Weights of a small transformer language model.
Size: 9 layers, width 256, 8 heads of 32, MLP 1024 GELU, vocabulary 8192, 9.31M parameters.
MLP neurons of a small language model. Each row is named by its layer, matrix (down: output weights) and neuron, and shows model dimensions 16-143. Each number is 500 + 50 x the weight over its row's rms, rounded and kept within 0 to 999. Numbers have three digits each.
Before each neuron's rows, "fires before" lists the tokens most often just after its 100 highest values on Wikipedia text that the model never trained on.

fires before: ":", "5", " year", "6", "0", "2"
L6.down11:528582463487520581478451484574435471447484490464487461576587512539465457463406491438458507454444471446510485528583527531527532523557453552379455460555473517609547555582522539473496493450520531540531560414441556503557437504383560446477542412471606554441474492528406510565493479465510518482429464516585525577455521479496471557636495532426481542526450542442479442611493510488534540475601

fires before: "\n", "."
L6.down28:548563562465513550419521439506419549518453386469473535534546487542538507496573465449505515611469446513514562555514441492397613536518526525530492530474544534556468627540580477514493486526476501554560587470510556418507433473483555451452501464518442491515451523468408524491553408517543474470457484506409405515593583557450553486529505584517410570431495458520394471525410565439498502499526

fires before: " a", " an", " American", " "
L3.down13:530473445519540484470449517514584513424508492471489567541480503467429472537605505604528520549481451522550595530513488522383487555470465438419495525448555575568475516425537464452436530519535560445476526419483464484451541550547424549420436518455529636548399501646472400475509581492547608496481426450441471487525533555622452467471513482476465475529504431559467500490495479494555467490468

fires before: "0", "9", ".", "3", "4", "6"
L3.down28:627512546510505515451535584510573592471544486422476532483616328434552486456462513557496512464517549547525543562548424469475497526422578393504450523496455465530460537493500477442425436466514478520444483517420475514445533467584552527491541417510426497481477441496513548541480499436424491525528548540437495530445484452454461536538553568528456582514435558430454562377523484446532452499511

fires before: "0", "8", "3", "5", "4", "2"
L6.down1017:635488495499503512496448514473500632444505492477476501512516560481544401492504408564512476461486553460499521497492470536474513351520545452463524502502509478516572331577463574532440454496502583541593599499567415428577389482486507537551468486491520449412505567453524525566557499500580518530496520474495425496445484470515481553455504399525427549429430547427553615457438518574559475493490

fires before: " ", "\n"
L3.down465:526508463518444487511470533471553492408533471523521571540525460511495463495567404436467510534496535511431479548634461461498469497553512458487531463582551425510548490630526497457531576538549584476411522386519504467529538492556414418494407364567516517495497604468480492466446485480435542503515418503571506609508395548566451398433473470478513476467515467481464465441544442469506486499401

fires before: "\n", "---|---|---|---|", "-", " ("
L3.down959:507505546506494419546524443536483530500477514406553497469495495463593551487539473476550521522510449476479399523518484497410447504436418520466461499596584496488586436536541479456613554581550593488431541566490544489457486564472477493488436465533536466456590555449567573587514584425550573547536395450451493547497423616531536429514464445551459477508479478453536551483465524495518441495481

fires before: "\n", " "
L3.down976:499563552514419508515432512402498547522600516504510544505482459512508488481501400478526587572498541519464509522574501505546473501550444459488535458583515416469493529564562476451548540510500585423451549471462483534529544455528483417506463358560521513571518582506449487474410546503458495527571464481528478602443435501520485441482503469512463465461484473496514525461538487517530493485419

fires before: "°", "0", "9", "2", "8"
L3.down30:519467573488500543588476465478500557567459422492387517507514486495522491474457508475488503481557524477506408513534534467443535524409518525443492480378551504506594528545482469575459478527455539488563496560523496469540507560519474475471511453520525502400554451485512496615482448461470493652528541474539535469540592557515580407544492425494410462519505512490506505478479454507483504509500